MLP neurons of a small language model. Each row is named by its layer, matrix (up: input weights) and neuron, and shows model dimensions 144-207. Each number is 128 + 32 x the weight over its row's rms, rounded and kept within 0 to 255.
After each neuron's rows, "fires after" lists the tokens most often just before its 100 highest values on Wikipedia text that the model never trained on. A number after a token or word is its count.

L2.up833 [147 168 132 155 138 192  97 187 101 135 166  87 122 177 152 103 137 188 157 116 114 185 133 111 161 100 160 117 119 129  91 119 150 153 144 126 132  71 148 104  78  94  96  63 134 140 163 168 121 113  74 123 161 119 132 102  49  90 194 128 161  99 109 166]
fires after: " as" 26, " the" 25, " The" 6, " a" 4, " or" 4

L5.up455 [ 65 128  91 200 131 165 104 152  90 131 150 149 130  95 115 158 109 140 128 190 102 163 112 151 147 155 155 110 159 135  91  69 122 110 141 164 162 129 132 117  79 100 118 136 124 158 102  89 135  70 125  97 112  93  71 102 128 173  89 125 150 150 127 116]
fires after: " |" 77, ";" 8, " /" 7

L7.up580 [ 94 144 104 126  80 140  93 131 170  97 147 137 131  66 121 142  79 129 137 114 190 137 135  76 162 104 126 141 128 146  78 132 159 105  89 184  45 155 116 154 109 151 126 113 105 131  90 119  58  56 137  86 131 139 130 115 113 138 174  97 203 150  96 114]
fires after: " |" 30, "0" 9, "'" 5, "6" 5, "2" 5, " " 5

L2.up158 [122 116 170 172 125 154 118 134 101 117 166 113 229 137 128  95 157 146 113 140 125 189 112 129  92 158 166 111  67  91 173 117  95 129  77 167 129  53 113  84  72 125 141 134 124  92 119 115 136 123 186 120 125 105  69 116 106 146 134 134 141 149 131 148]
fires after: ")" 31, " is" 13, "," 10, " was" 9

L9.up949 [128 117 118 124 176  83 107 161 136 103 101 157 187 108 159 155 129 102 112 173 159 111 158 112 182 158 126  64  93 135 157 105  64 129 128 120  77  79 137 153 133 131 177 195 122  48 103 104 117 155 169 158 183 128 131  94 180 152 101 156 101 151  86 159]
fires after: " in" 34, " " 23, " In" 12, " a" 7, "In" 4

L8.up1003 [137 143 151 142 114 149 155 113 118  74  96 129 144  89 165 161 135 147 164 106 157 109 127 103 154 103 122 134 126 115 109 108 139 117 128  92 134 158 153  78 175 127  90  98 103  63 140 161 117 100 147  93 114 141  99 156 117 133  91  92 163 119 133 157]
fires after: " " 28, " the" 24, " in" 5, "-" 4

L7.up694 [130 155 103 165 113 138 122 132  74 124 154  99 108 126 169 171 127 138  92 111 107 170 103  94 188 188 130 117 124 146 126  61  91 155 147 117  87 147 147 140 128 104 146 171 129 113 110 142 147 169 163 145  80 144  67 143 115 209 164 131 118  96 160 103]
fires after: " " 38, ":" 18, " |" 18, " /" 5, "," 4

L2.up808 [158 137 166 127 119 156 153 116 116 159 125  92 117 186 145  74 112 139 159 195 146 146 177 102 166  94 116  88 156 123  94 128 111 140 132 174 153 109 128 142  86 112 123 118 154 130 135 175 138  86 100 122 111 137 111 179 115 136 166 156 144 200 123 150]
fires after: " as" 35, " a" 10, " In" 10, " rem" 6, "." 6

L5.up1226 [150  95 177  77 105 126 182 166 129 190 123 119 129 136 158 169 148  76 125 110 135 171 143 108 141 147 117 136  92  74 104 112 121 175 126 141 189 126 119 108 120  75 141 171 149 111 128 114 105 129 122 100 141 130  88 132 167 186 142 147 122  92 208 136]
fires after: "," 37, " No" 17, " Vol" 6, " |" 5, "se" 4

L10.up670 [149 170  65 129 164 137  46 139  74  82  96 171 189 109  85 176 132  94 104 154 131  92 147 150 166 130 126 167 125  86 129 179 122 142 143  91 159 141 119 227  79 132 104 178 179 105 135 139 151 153 121 123 137 156 120  90 115 100 122 137 106 133 114 133]
fires after: " in" 58, " In" 5

L8.up214 [167 144 150  85  97 131  84 123  80 137 154 116 133  93 170 138 108  56 170 211 245 113  91 101 134 137 115 100 122 126 164 131 156 162 133 131 130 142 135 103 168 115  96 148  65 152  86 154 175 106 135  78 142 181  85 114  96 147 137 120 165 169 106 118]
fires after: " |" 40, " " 10, " in" 7, " ;" 4

L5.up745 [139  84 149 244 225 150 135 126 125  73  84 119 129 146 134 147 116 160 101 134 142 143 123  69 113 119 165  78 127 124 131  72  98 162 126 114 121 122 109 143 137 119 136 142  99 131 107 120 149 151 160  69  96 152  84 113 136 141 112 162 180 154  70 164]
fires after: " of" 34, " In" 8, " S" 8, " in" 4

L10.up43 [122 159 115 167 185 143 126 153 123 102  94 110 110 143 142 196 142  81 163 101 168 111 100 101 175 159 161 167  64  97 148 102 159 136 125 115 132 133 144 155 102 137 111 158 138 120  83  60 111 149  58  93 135  82 103 109 120 133 113 167 171 123 145 105]
fires after: " |" 63, ":" 5, "1" 4

L10.up1089 [120 101 177 151 127  52 112 114 139 101 118 126 109 161 106 154  97 108 156 204 129  79 161  73 114 134 131  67  93 126  99 114  93 110 132  82  44 112 191 131 133 156  63 109 129 111 110 122  96 126 138 132 142 125 106 177 162 142  95 121 192 160 116 162]
fires after: " " 59, " in" 4

L10.up50 [ 95 142 124 130 111 176 139 150 101  91  76 101 113  65 124 180 149 107  71  56 116 124 103 107 164 194 125 130 107 108 121 103 160 159  77 115  75  77 120 122 160 129 141 103  56 117 109 136 104 172 124 143 138 147  96 114 112 116 134  95  88 151 126 142]
fires after: " " 34, "2" 8, "4" 7, "3" 4

L8.up775 [146 140  59 171 115 107 162 134 121 106 117 160 144 150 113 161 133  99 118 149 154 163 150 132 129 116 199 150 106 149 112  64 143  84  84 104 126 180 179 134 139 143 112 155 150 160  44 104  94  95 128 131 192 115  96 142 104 113 134 156 143  95 142 118]
fires after: " |" 40, " " 34, " a" 6

L2.up975 [128 165  98 112 169 143  86 115 117 110 127  86 155 119 103 153 165 111 134 133 167  91 202 142 120 126 113  96 130 127 179 108 120  85 199 144 152  94 111  83  96  79 153 173 123 144  67 134 109 113  77 101 103  96  95 131 216  88  91 161 114 144 138 127]
fires after: " in" 40, " of" 9, " the" 7, " to" 6, " from" 4, " In" 4